MLP neurons of a small language model. Each row is named by its layer, matrix (down: output weights) and neuron, and shows model dimensions 80-175. Each number is 128 + 24 x the weight over its row's rms, rounded and kept within 0 to 255.
A block is one neuron, or neurons of one layer that tend to fire together. After each block is what it responds to, as a language model described it from the Wikipedia text at the highest values.

L2.down563 [156 118 140 117 148 112 130 128 128 159 163 142 162 158 118 134 134 133 129 139 136 134 115 139 109 104 112 150 130 104 117 150 126 122 114  97 130 152  97 135 148 106 143 154 160 128 123 156 141 100 161  85 137 100 117 143 132 125 145 111 121 111 145 108 137 131  97 167 147 133 123 107 116 135 113  91 102 131 157 103  63 126  96 142 165  97 176 132 184 103 176 140 114  79 139 145]
Of inside proper names. The word "of" linking a title noun to its complement in institution and place names, as in University of Ghana, Kingdom of Dyfed, Central Bank of Kenya.

L5.down3 [175 103 147  94  98 176 114 140 164 101 142 132  98 117 151 110 135 115  96 149 150 113 103 110 147 138 138 109  92 136 145 108 118 118 148 134 133 135 114 137  97 165 145 130 143 133 140 134 153 122 168 108 100 175 140 119 125 137 141 126 125 112 160 146 127 137 167 144 118 113 153 109 163 152 133 121 113 118 148 132 123 117 117 118 126 173 149 144  83 158 152 114 145 110 104 160]
L5.down29 [133 164 108 161 122 107 113 107  89 159 135 118 149 146 148 152 159 194 130 126 148 113  62 108 108 129 145 136 146 110 102 129 122 174 128 118  91 140 128 132 128 155 127 139 151 124 165  94 161 109 107 142 151 116  68 118  92 121 147 123 162 105 116 143  95 114 129  89 138 150 122 115 144 143 110 119 177 186 141 135 133 115 103 114 108 149 128 106  88 110 181 131 136 121 152 116]
L5.down87 [126 120 122 129 164 104 152 144 111 126 158 151 151 112 101 106 118 149 143 101 116 120 130 129 140 128 126 125 139 139 124 110 129 106 119 122 107 122 153 170 130 118 126 135  95 137 166  88 109 150  84 113 120 101 144 113 126  79 130 173 145 135 149 156 117 130 105 133 136 107 104 126 158 117 142 156 149 167  95  71 120 127 105 136 160 105 101 144 147 152 111 103 166 150 113  72]
L5.down128 [105 135 152 117 158 183 130  98  94 104  86 105 146 114 176  86 150 144 115 125 130 112 133 116 103 134 132 112 144 116 154 180 106 137 134 107 110 147 127 132 129 106 134 113 137  88 131  83 111 115 147 104 107 134  76 109  85 156 130 114 101 137  92 164 132 102 149 102 146 103 124 145 116 134 177 143 139 154 114 163 107 128 125 126  86 118  82 124 126 126 134 134 144 114 108 131]
L5.down136 [ 90  74 144 153 127  94  98 132 126 127 161 179 133 121 145 151 164  99 146 146 129 114 135 146 113  95 146 134 141 165 168 143 120 139 120 137 142 106  97 132 112 131 137 135  93 154 122  88 129 114 159  96 133 143 147 134 121 101 133 116 172 145 135 155  89 170 127 173 143 140 121 120 133 185  89 140 147  71 106 115 139 142 103 106 170 105 155 152 120  80 134 113 147 154  93 111]
L5.down176 [174 133 112 131 114 137 100  90 130 141 161  96 110 140 109 128 128 101 154 125 160 128 116 117 161 127 139 182 122 148 113 121 114 141  99 158 179  50  96 129 113 115 119 133 105 142  95 132 115 136 145 105 129 163 110 144 130 156 122 109 149 135 107  97 131 167 171 128 125 153 152 127 152  88 162 138 121 100 158 133 119 135 103 159 107 102 157 147 158 132 125 129 167 126 121 153]
L5.down277 [140 120  96 126 117 105 137 138 131 169 151 103 133 175 123 148 143 102 152 140 124 153 149 120 149 133 154 122  78  74 171 145 100 109 136  94  96 104  92 133 110 151 132 132 105 152 177 146 136 115 137 112 141 128 116 127 128 102 165 128 135 109 130 131  82 151 115 108 121 129 138 107 120 104 132 129 101 124 115 142 151 100 119 107 112 154 116 183 167 123 138 131 138 133 138 136]
L5.down279 [136 136 114 107 121  88  91 146 127 106 120 166 110 122 130 138  99 114 100 123 109  97 152  80 112 106 122 112 156  93 110 126  90 139 150 164 144 127 141 119 105 144 124 153 125 128 166 135 122 138 105 157 151 142 151 121 150 158 146 124  59 128 110 179 125  83 163 142 152 105  81  96 121 146 156 109 153 146 140 129 131 134 143 123  93 122 118 123 148 165 171 143  98 144 106 159]
L5.down314 [121 112 124 117 111 132 133 120 130  89 104 120 132 109 118  98 154 141 165 135 151 109  88 113 111 115  80 111 121 159 142 133 126 148 108 126 153 119 154 127 122  92 119 129 133 109 133 135  98 165 121 176 123 145 164 170 119 144  77 150 144 129 127  83 103 153 153 133 142 103 142 157 142  98  95 139 107 138 141 161  95 142 157 119 126 154 113 170 153 109 111 128  99 105 102 102]
L5.down463 [138 126 132 153 137 123 107 133 164 144  94 176 122 141 146 129  91 110 123  97 133 124 118  92 141  98 127 152 127 149 119 152  82 157 149  96 102 172 146 153 175 135 132 127 123 156  73 149  96  98 146 116 130 171  93  79 156 123 124 116 101 129 138 147 116 130 135 117 160 149 132 132 108 140 147 162 139 119 104 126 140 150 131 138 129  92 129 136 119 134 159 155 152 127 110 130]
L5.down498 [ 93 143 123 132 131 163 102 148 149 154 160  58 136 140 140 134 170 121 113 134 119 113 119 149 153 116 118 117 145 123 126 127 184 119 123 142 140 136 121 147 138  89  83 138 155 139 172 127 141 135  88 151 152 118 142 144 128 127 123 120 131 143 108 159 158  79 142 128 135  89 114 150 108 114  95 184 122 150 141 107 167 117 138 140 178 137 127  75 107 210 107 127  94 100  97 136]
L5.down499 [143 160 131 114  97 140 131 141 133 104 178 140 121 119 108 150 135  98  80 139 146 151 107 162 121 130 153 118 172 153  90  90 166 137  91  89 119 147 163 156 168 148 114 146 133 115 141 159 132 114 153  87 124 149  94 133 141 101 117 147 171 143 141 117 149 134 149 131  88 120 102 166 129 147 104 101 153 145 149 127 140 154 163 112 178 122  83 139 139 156 119 150 114 158 116  96]
L5.down516 [115  94 148 160 130 114 163  71 109 115 120 129 150 159 136 167 114 150 138 115 145 117 138 172 153 159 132 164 131 115 123 155 101  95 153 135 187  83 151 109 108 123 149 153 104 133 125 128 131 151 129 110  70 151 150 138 122 102 123 152  93  90 116 129 128 159 104 130 170 122 137 143 136 111 114 139 113 124 111 136 157 122 165 145 172 140 111 151 121 122 146  96 111 150 112 156]
L5.down521 [142 140 206 112 128 104 162 140 111 108 152 115 141  99 134 123 144 122 103 168 107 102 143 163 170 146 116 161 131 150 131 132 149 109 106 119 131 121 156 164 117 108 115 145 158 131 114  89 138 163 151 115  77 152 138 135 141 108 140 167 118  93 154 124 158 117 118 150 157  97 127 106 120 179 164  90 111 138 168 107 112 110 117  89 115 114 122 160 135 161 161 133 110 101 147 127]
L5.down546 [108 125 127 158 127 148 164 121 138 155 141 124 135 103  56 127 123 129 101 133 139 103 155 123 157 164 126 108 136 144 148 122 117 131 145 136 139 126 114 114 140 113  77 145 156  84 149 118 153 105 117 105 100  87 122 152 115 175  95 136 105 161 108 175 150 123 125 131 184 130 123 142  86 141 178  84 108 155 123 121 117 140 135 132 126 158  96 144 162 102 123 131 141 114 195 113]
L5.down562 [142 130 131 127 125 118 115 184 125  65 124 122 156 104 130 116 122 117  85 152 125 103 107 135 168 106  79 112 124 103 145 114 170 119 125 102  98 158 138 143 121 167  89 154 138 140 116 135 103 118 116 100  72 128 142 143 156  73 107 140 180 119 112 138 126 149 132 108 123 111 162 152 144 121 109 105  90 134 120  99 135 124 134 119 118 114 187 106 144 118 125 147 121 119 128 168]
Mid-word fragments, esp. "ti". Word-internal subword pieces in the middle of a longer word, above all "ti" before "on" in -tion words (constitution, condition, mentions), also st, xi, ss.

L6.down148 [138 151 128 123 163 132 133 136 154 162  93 113 114 127 139 113 150 114 128 139 139 138 123 157 118 160  78 163 127 165 164 132 103 195 136 152  92 130 172 144 112 157 139  97 136 123 118 123 134 149 123 108 132 133  84  87 134 130  94 162 107 123 125 121  90 175 139 120 112  93 148 148 101 157 137 144 163 152  72  88 140 149 139 158 147 130  96 121 107 113 150 143 137 109 109 123]
L6.down344 [169 112 112 108  95 123 141 176 111 147 120 127 189 152 157 156 135 132 134 144 124 106 117 143 138 131 154  99 118  61 147 155 133 128 102 118 117 102 115 130 112 129 111 117 133 135 163 111 134 127 148 150 122 128 123 117 164 148 137 130 166 139 119 132 104 131 141  85 136 164 168 151 123 130  78 123 132 142  95 131 129 134 126  79 148 128 110 142 127 113 115 126 111 130  88 141]
L6.down484 [168 148  93 146 146 117 132  91  99  96  96 155 115 121 126 112 111 155 137 102 143 124 182 128 138 145 188 121 133 126 107 111 154  85 143 139 160  60 174 134  97 158 135 115 158 144 130 160 138 157 109 123 120 146 115 101  85 130 154 111 157 110 174  94 119 126 134 150 128 168  93 164 122 110 129 122  98  78 156 124 108 117 112 107 115 112 138 114 117 145 133 133 108 102  96 109]
L6.down556 [147 130 151 125 114 118 135  97  97 110  54 114 108  74 112 149 164 123 146 124  94 133 127 142 135 116 155 120  93 132 123 127  96  55 167 130 111 145 123  93 144 127 149 135 155 110 117  97 149 111 128 119 176 137 109 155 127 142  83 137 109  95 186 124 125 100 142 117 126 147 112 130  95  98 141 156 124 148  81 125 183  91 115 126 159 124 127 142 113 135 156 115 133 130 120 130]
After named venue/institution. Prepositions and punctuation (in, comma, colon, pipe) right after a multiword institution, venue or event name, introducing a place or year: Museum, Vienna; Festival in 1992.

L6.down37 [135 159 179 186 115 109 137 138 127 124 143 134 115 137 124 109 120 113 142 179 140  90  99 121 114 111  93 107 144 124 105 108 122 141 118 131 130 183 146 141 109 161  75 167  87 139 124 125 118 117 110 103 128 127 137 110 138 127 135 102 144 121 136 102 141 160 140 123 116 113  95 110 158 123 103 148 168 165 115 151 133 111  90 111 103 101 122 110 148 143 176 118 134 140 122 149]
L6.down46 [147 137 118 133  84 112 130  92 107 137 169 147 141 121 147 136  71 132 130 121 143 106 116 120  86 129 127 120 109 101 146 127  91 150 116 161 163 102 123 144 111 148  74 160 118 152 158 129 129 115 167 119  95 135 129 112 110 116 145 160  83  87 165 110 167 176 120 141 154 111 107 135  89 160 134  91 108 107 144 105 165  99 134 134 156 102 139 127 158 138 165 134 128  81  83  92]
L6.down229 [ 87 118 132 116 109 135 112 114 157 124 143 149 167 194 125 105 158 134  86 147 112 143  90 103 135 140 143 182 136 116 120 133 178 152 124 114 111 130 123 134 124 117 113 126  95 114 158 139 133 151 138 121 118 168 169 167 121 114 145 167 107  95  98 142 117 141 134 137 146 145 102 185 114  94  80 161 148 139 151 130 100 146 174 145 133 147 142  97 144 122 115 152 118 126 124  86]
L6.down272 [123 161 104 148 129 121 110 129 125 132 150 152 163 126 119 153 118 122 103 162 132 115 112 182 107 137 178 116 128 104 136 149 122 103 149 120 128  97 115 161 160  75 100 144 100 109 145 108 135 170 175 124 100 126 169  99 112 172 120  55 148 135 124 139 105 142 133 117  87 112 107  80 150 101 169 140  92 155  95 109 156 185  78 128  85 120 154 103 134 103 134 140 141 118 135 132]
Mid-word fragments. Middle word-piece tokens inside longer words split into several pieces, like ext-ens-ible, conv-ers-ation, Rec-ept-ion, controve-rs-y.

L6.down89 [164 162 119 117  82 135 129 124 125 144 124 153 134 111  98 155 156 135 167 146 144 164 186 132 137 120 187 131  84 116 152 104 139 133 119 124 122  96 104 142 109 133 145 111 114 122  77 118 105 149 152 122 116 178 108 121  95 109 112 136 114 132 180 132  74 136 132  81 108 157 148 150 153 165 146 163 110 108 131 120 112 113 113 110 125 103 117  92 142 137 115 146 135 147 154 109]
L6.down231 [ 99 143 147 128 107 153 162 123 152 137  75 131 133 129 154 117 138 118 159 140 141 113  96 124 125 147 169 106 127 109  90 120 140 115 131 118 132 140 118  89 102 123 139 125 148 103 132  93 130 112 131 134 127 109 132 129 120  94 140 112 114 188 111 148 164 168  89  87 127 137 100  93 140 112 113  91 123 122 118 155 116 138 130 132 119 162 113 139 112 134  82 147  79 163 129 180]
L6.down295 [138 135 133  92  81 155 153 127  85 114 106 142 121 130 128 141 107 132 127 146 146 170 131 170 120 142 137 116 133 140  97 131 142 138 146 140 125 120 113  90 108  93 127 117 152 139 152 161 124 133 145  95 142 124 114  94 126  79 174 113 107 133 150  96 106 144 137 112  85 146 139  97 117 168 143 127 149 119 122 146 147 109 109 142 140 152  76 127 117  92 159 151 164 170 152 165]
L6.down513 [ 85 130 142 120 117 170  85 130  81 132  79 155 153  78 105 130 120 150 105 163 162  81 139 125 142 117 148 144 129 135  97 135 117 139 132  82 128 152 160 106 171 165 152 124 143 115 112  82 102 105 130 115 139 113 145  93  96 122  70 141 123 104 193 117 134 113 153 138 140  97 159  83 151 115 128 152 154 139 130 161  89 124 106 122 144 124 131 132 153 108 143 120 109 135 160 130]
Auxiliaries before main verb. Modal and auxiliary verbs (would, could, did, may) and infinitive to right after a subject, just before a bare verb or not, e.g. did not, would be, said to have.

L5.down151 [149 127 133 123 142 161 141 126 144 151 134  87  86  98  52 146 121 126 101 131  91  90 136 117 122 127 139 104 135 133 114 153 133 101 174 129 114 115 102 130 138 139  86 150 108 124  78 111 129 119 146  91 119 111 135  80 135 138  97 130 141  94 137 120 145 168 164 181 109 149 139 154 148 147 132 129 125 130 139 108 141 147  90  96 132 126 105 154 132 155 136 118 113 108 121 191]
L5.down155 [ 93 125 137 118 100 108 118 114 179 132 106 142 108 126 135 140 111 150 133 112 100 156 161 157 133 111 111 134 145 146 121 136 143  94  63 100 160 155 150 156 121 117 150 107 178 118 115 121 165 121 168 165 109 140 141 109 127 106  82 152 122 151 143  79 129 138 109 190 130  88 170 141 155 120 138 144 138 104 145 103 133 121 117 156 156 137 135 132 132 185 120 121 108  82 139  98]
L5.down179 [102 139 131 102 114  91 144 140 159 113  96 118 121 147 157 179  92 132 151 126 144 149  84 109 127 121 142 113 169  55 104 102 146 119 179 191 120 124 198  98 111 148 115 124 123 123 167 129 186 122 113 142 133 151 111 104  90 107 122 124 129 136 126 101 150 113 126 107 127 161  97  85 134 155 111 166 142 116 138 115 130 155 119 135 144 118 137 101 162 113 168 121 141 167 195 157]
L5.down200 [ 75 139 154 106 118 102 108 142 138 112 137 130 122  94 101 132 108 143  99 164 119 152 128 121 130 139 117  84 140 117  62 121 121 169 138 133 157 169 148 106 124 184 127 131 134 135 115 141 115 154 105 154 160 117 150 129 150 149 112 169 122 155 114 126 107 155 127 104 126 152 101 112 112 131 128 183 103 144 101 109 151 124 160 144 102  95 165 123 123  63  91  84 118 107 137 112]
L5.down250 [176 118 113 142 111 128 136 143 128 140 136 163 149 123 124 125 118 133  90 157 109 113 128 112 136 144 108 106 107 130 117 126 124 126 106 184 160  92  65 128 118 108  98  84 139 198  97 133  98 151 148 154 127 111 199  83  82 146 172  86 182 110 133 106 119 116 113 162 142 124  93 140  92 144 120 102 144 122 124 134 116 168  96 106 115 126 155 141 134 147 126 101 170 129 116 131]
L5.down266 [130  87 102 111 148 123 150 136 117 125 149 120 106 150 207 137 130 120 108 129 121 119 149 148 132 120 163 108 145 175 145 150 110  82 139 133 111 113 121  86 162 127 131 146 132  99 150  96 102 120 146 139 111  82 121 110 123 140 171 109 170 132 123 137  86 146 118 165 132 142 174 181 107 129 113 143  99 120 138 143 138 121 162 101 124 109 120 145 135 135 160 126 122 141 129 150]
L5.down296 [143 128 113 146 142 174 110 117 137  92 126 130 119 117 106 112 141 118 153 124 112 131 133 123 122 119 175 146 146  94 125 105 150  79 131 123 137 139 110 142 111 178 149 113 122 153 171  88 136 135 114 139 111 135 128  92 128  91 173  81 114 125  75 127 158 112 145 134 132 136 125 126 156 140 119 148 110  98 165 140 152 124 119 134 108  95 135  97  64 136 136  91 144 141 126 153]
L5.down321 [115 137  92 103 106 153  91 137 100 153  69 143 150 109 128 120 160 136 183 125 154 144  83 113 137 107 129 130 130 138 110 145 122 124  90 133 141  83 168 126 118 183 128 130 128 106 158 155 152 132 165 124 133 149 145  88 118 126 105 114  98 138  85 132 136 119 102 139 112 144 107 148 101 137 103 137 146 132 116 153 114 164  95 119 126 127 126 163 126 128 202 142 105 121 177 106]
L5.down326 [113 134  88 128 137  77 133 138 175 116  89 145 115 114 127 149 137 143 142 112 120 126 159 135 133 148 172 117 154 115 134 126 127  84 119 114  97 104 196 109 131 139 143  79 138 116 103 125 162 131 147 112 100 160 158 165  87 141 117 140 112  99 122  73 111 139 118 129 137 110 156 133 130 107 160 132 145 118  96 117 137 122 127 110 138 115 164 137 135 125 151 141 134 135 103 110]
L5.down354 [108 115 125 123 135 138 155 151 137 102  63 145 164 137  46 103 123 138 133 110 154  97 160 118 110 148 196 154 144 138 112  89 138 140 163 150 163 136 115 120 113 140 137  94 134  97 148 137 139 126  95 129 140 152 100 131 143 129 118 117 123 121 144 125 130 112 110 174 142 141  95 122 107 138  99 127  95 129 109 125 151 167 142 121 120 148 203 109 111 103 124 109  97 149 149 190]
L5.down356 [164 158 113 106 108 124 111 143 129 130 120 125 129 127  98 111 132 125 110 166 106  86 135 135 168 113  92 152 145 114 107 149 157 142 129 117 129 130  99  86 128 156 103 128 135 153 142  82  92 126 125 148 146 117 117 145 134 137 111 166 164 151 123 128 135 133 128 101 116 122 122 138  97 121  83 134 139 113 170 108 175 164 169 141  76 144 134 132 111  90 133 127 138 144 100 114]
L5.down370 [118 120 106 119 119 126 122 171 110 141 115  66 129 181 125 108  52 151 116 118 139  99 134 173 112 186 141 142 119 118 130 112 169 105 109 121 117 122 135  85 107 102 141  92 132  83 131 139 132  92 147 109 180 121 125 148 153 114  86 123 156 111 152 123 129 120 139 119 166 150 131 139 180 109 109 145 131 117 129 138 124 140 101 123 158 145 168 129 115 146 158 131 112 103 109 128]
L5.down422 [161 137 129 103  98 131 146 109  88 148 127  95 101 148  91 114 127 176 117  97 115 110 106 129 169 135 170 132 128 111  90 129 121 105 121 129  88 168 150  71 115 140 152 150 141 131 150 144 115 124 104 111 124 113 105 132 108  92 113 146 116 114 139 110 115 143 146 149 147 178 120 183 137 132 123 126 204 109 173  98  86 135 114  84 112 111 141 122 126 126 118 115 124 129 112 109]
L5.down458 [121  91 158 153  82 102 138 120 114 129 146 141 106 100 114 146 161 131 138 127 141 120 100 164 149 119 119 139 101 111 133 140 140 131 164 139 111 127 112 126 111 131 125 121 165 140 114 110 173 119 130  79 125 108 104 120  91 132 147 122 125 130 168 104 148 114 106 142 144 119 167 143 120 157  75  93 130 143  96 146 126 147 151 107 145 148 125  96 120  96 120 103 114 101  93 165]
L5.down475 [120 129 135  94 145 117 127 136 114 105 122 117 109 108 128 140 156 138 136 181 141 124 160 190 166 121 142 131 138 107  65 151 124 125 157 114 125 152 154 125 133 107 130 144 119  95 123  72 116 136  97 106 109 134 113  94  89 126 146 122 116 101 134 129  98 122  88 154 144 127 155 107 137 127 102 119 157  95 117 133  97 111 116 134 109 144 173 124 137 131 116 111 142 183 132 108]
L5.down566 [148 132 101 152 110 112 136 126 125 107 161 155 149 104 112 131 172 112 141 141  70 139 105 101 132  93 130 169 131 102 142 169 126  99 131 121 181  90  80  80 141  80  97 137 111 144 110  94 180 141 161 128 150  97  98 141 152 120 152 118 187 139 157 141 133 115 111 142 142 113 170 154 120 122 143 101  93  95 169 161 157 132 121  99 157  94 113 134 157 155 144 111 119 105 108 108]
Proper-name connector "of". Mid-word in multiword institution and place names, mostly "of" after University, e.g. University of Oklahoma, Secretary of, City of London.

L2.down425 [152 164 129 105 126 134 117 119 121 137  88 105 172 126 123 105 127 107 136 151 185 168 155 129 121 124  95 113 117 131 116 146 141 171 128 165 163 122 138 141 167 170 122 145  94 185 150 112 170 105 106 128 109 123 123 128 153  87  80 128 131 169 110 148  86 136 143 130 125  65 131 109 140 131 173 156 127 155 167 170  91 103 117 143  96 112 118 105 158 112 126 144 113 112  96 115]
Mid-word subword fragments. Word-piece tokens in the middle or at the end of a split word, often in names and place names, such as Landg-rove, cont-rove-rsy, Unst-opp-able, Billings-gate.

L5.down1 [141  98 129  93 124 119 145 109 100 125  85 142 170 139 139 151 159 113 137 166 114 100 111 130 135 141 145 119 151 113 113  85 142 114  88 135 111 165 165 125 162  69 164 140 122 139 116 130  77 120 114 166 121 140 131 130 136 181 120 146 112 100 156 151 165 110 113 109 133 126  94 149 105 134 157 147  90 110 104 129  87 141 109 107 106 138 153 113 131 142 106 160 127 153 146 149]
L5.down6 [118 116 134 114 169 135  80 117 139 139 138 141 126 111 110 164 129 157 122 137 112 149 162 172 170 119 138 136 131 163 156 142 159 134 124 124 129 131  93 203 119 156 152 150 193 156 115 107 128 139 162 109 124 159 143  84 132 121  81  98 114 126 113 110 118 126 170 157 128 109 106 153 101  89 143 114 138 139 158 125 148 107  91 118 134 134 123  94  91 126  95 135 178 132  72 153]
L5.down14 [121 127 111 114 126 102 106 137  77 129 125  85 128 121 192  98  94 142 128 130 152 119 114 168 143 114 140 114  73 176 106 134 164 111 101 142 136 121 138 116 101 114 161 132 150  93 156 102 114 138  82  97 148  96 148 153 143 127 150 122 122 135 104 176  87 141 130 158 148 130 137 128 160 123 162 136 136 157 158 127 136 109 129 143  84 118 128 110  67 120 102 134 126 176 126 137]
L5.down56 [129 174 150 126 151 118 118 137 123 111 102 127  59 119 182 151  92 122 112  98 123 162 105 165 147 131  86 142 143  85 119 114 132 135 106 102 164 122  99 175 120 105 145 138 116 123 143 125 151 131  70 132 157 140 155 119 135 138 152 103 116 116 103 112 138 130 151  86 142 137 124 114 109 136 145 101 142 121 154 114 140 117 111 101 127 131 118 180  91 151 118 145 146 126 126 127]
L5.down97 [157 104 107  76 101 137  79 142 132 107  94 145 111 166 162 132 137 108  99 170 137 106 123 172 121 141 121 108 151 177 146  98 110 160 110 110 113 116 146 126 150 133 158 146 138 103 111 116 114 170 123  60  81 147 118 127 115 143 148 139 155 132 163 154 116 137 138 114 145 159 111 101 116 139 138 159 119 139 155 155 116 138 131 126 128 172 111 110 128 112  80 111 130 194  95 111]
L5.down113 [143 135 124 140 107 152 135 146 119  94 116 150 128 143 122 187 119 140 124 139 146 160 109 176 150 113 152 137 184 158 121 143  94 160 128 117 140 110 138 103 113 114 126  80 150 117 120  95 132 106 119 131 111 113 117 100 102 121 163 113 145 137 125 126 143 112 129 151 157 121 156  96 119 120 170  85 122 118  86 161 150 150 120 116 138 129 114 134 142 112  98 112 108 117 150 142]
L5.down120 [121 112 164 166  95  84 144 107 120 112 166 111  94 132 124 145 137 111 119  78 167 134 143 129 118 130 131 146  99 125 127 162 105 168 118 130 125 145  94 156 126 100 147 167 129 154 163 134  99  98  89 155 122 116 119 129 177 127 137 146  85 128 101 164 139 118 129 128  71 122 176 187 126 120 120 142 117  95 134 136 119  98 131 134 161  95 130 124 110 170 106 112 114 125 114 118]
L5.down130 [ 95 122 122 137 100 121 114 157 105  84 129 120 142 110 159 134 140 109  75 148 128 142 186  96 136 106 139 118 125 107 143  95 144 130 146 159  92 141 172 130 128 113  92  99 150 112  95 130  77 173 141 124 110 166 103 167 109 152 154 129 103 116 119 113 151 129 169 129 143 150  96 130  72 152  98 154 140 124 139 136 142 165 144  93 117 123 171 130 152 123 151 127 133 106 131  97]
L5.down244 [154 159 133 147 127 112 114 120 102 116 132 140  90 119 130 136 131 155 184 154 129 131 151 145 132  79 160 113  99 141  99 126 129 135 131 129 143 147 119 121 129 110 104 118 118 149 119 146  77 114 138 139 128 176 163 131 111 133 156  88 105 161 134 120 122 102 125 124 171 143 155 126 147 119 118 113 174  90  99 121 114 135 137 104 128 131  77 131 143 175 120 113  70 114 124 108]
L5.down247 [126 185 148 101 106 135 118  85  97 115  78  77 122 103 104  76 115 128 163 146 173 144 172 167  81 114  99 136 129 126 141 114 115 146 108 138 114 148 124 144 147 125 153 104 138 143 143 126 106 126 155 106 103 116 131 150 126 131 124 111  64 177 156 133 124 138 110 171  78 178 104 103  91 150 127 108 123  99 122 113 107 189 103 123 158 130 142 123 113 113 117  92  98 140 133 147]
L5.down368 [143 125 119 108 103 145 123 127 140 162 140 118  96 185 150 177 119 133 155 155 155 122 156 162  92 120 100 121 111 164 126 134 181  81 125 162  96  94 114 151  71 105 145 179 128 122 169 149 107 165 147 128  82 162 119 137 143 107 109 102  92 140 155 103 128 161 182 113 130 118  94 135 157 144 106  91 101 133 121 110 119 132 155 149 123 134 134 129  91 133 106 122 113 151 133 140]
L5.down420 [132 156 102 137 118 110 140 115 137 139 130 144 119 116 164  72 106 133 116 157 118 163  73 124  94 104 144 118 144 143  98 133 137 147 147 132 102 158 125 113 110 129 148  86 107 123 112 125 149 159 149 137 110 128 153 130  96  91  91 132 137 144  98  63 161 112 125 130 104 149 146 165 107 128 155 172 121  82 148 118 160 126 177 127 123 152 135 115 105 128 108 162  89 177 135  90]
L5.down446 [134 113 133 116 120 173 149 121 137 124 118 140 113 123 168 140 134 148  97 125 117  94 133 170 137 110 183 124 123 130 151 100 159 151 131 125 121 119 135 103 133 172 110  79 136 139 123  93 164 161  86 162 125  95 118 139 140 159 169 110 142 142 132 135 157 171  81 118 106 120 123 125 116 168 137  91 140 128  92 107  98 101 151 113 153 150 107 129 101 113 128 134 117 119 100 135]
L5.down459 [138 107 117 115 112 143 154 123 124  61 120 132 150 121 114 131 119 117 153 151 135 106 157 166 142 159 141 137  91 136 123 151 112 169 110 152 131 115  59 119 123 117 111 137 130 111 133 148 149 118 122 128 129 143 171 162 150 136 129 173 119 109 146 137 159 113 104 139 115 105 172 106 135 156  76 145 102 129 105 126 149 113  99 130  90 154 113 109 150 144 146  93  93 127 136 126]
L5.down543 [157 129 141 141 141 136  78 166 152 116 102 109 138 137 106 129 149 142 167  58 149 138 168 168  73 122  85 139 148 133 132 101 148 129 170 125 114 134 132 168 127 132 118 110 146 120 139  90 114 136 123 123  99 118 152 123  92 169  97 136 161 112 162 120 161 120 151 141 134 101 124 161 112 127 156 157 158 164  91 100 112 113 106 146 145 161  85 148 110 142 120 144 138 110  98 180]
L5.down558 [100 133 135 121 124 111 125 151 130 116 112  95 197 135  92 118 138 133 173 150 123 117 121 131 111 156 173  94 136 130  77 132 131 115 132 162 120 163 156 139 147 130 138 143  84 107  92 102 140 115 147 116 181 104 152 121 142 103 117 120  87 142 119 143 114 134 100 112 135 119 117 124 138 127 110 157 137 104 129 100 130 138 152 128 151 139 144 104 151 129 148 127  75 143 150 144]
Verb-phrase opener before verb. Function words right before an upcoming verb, mostly infinitive "to", relative "who", and modals, as in "believed to have", "who took", "can be".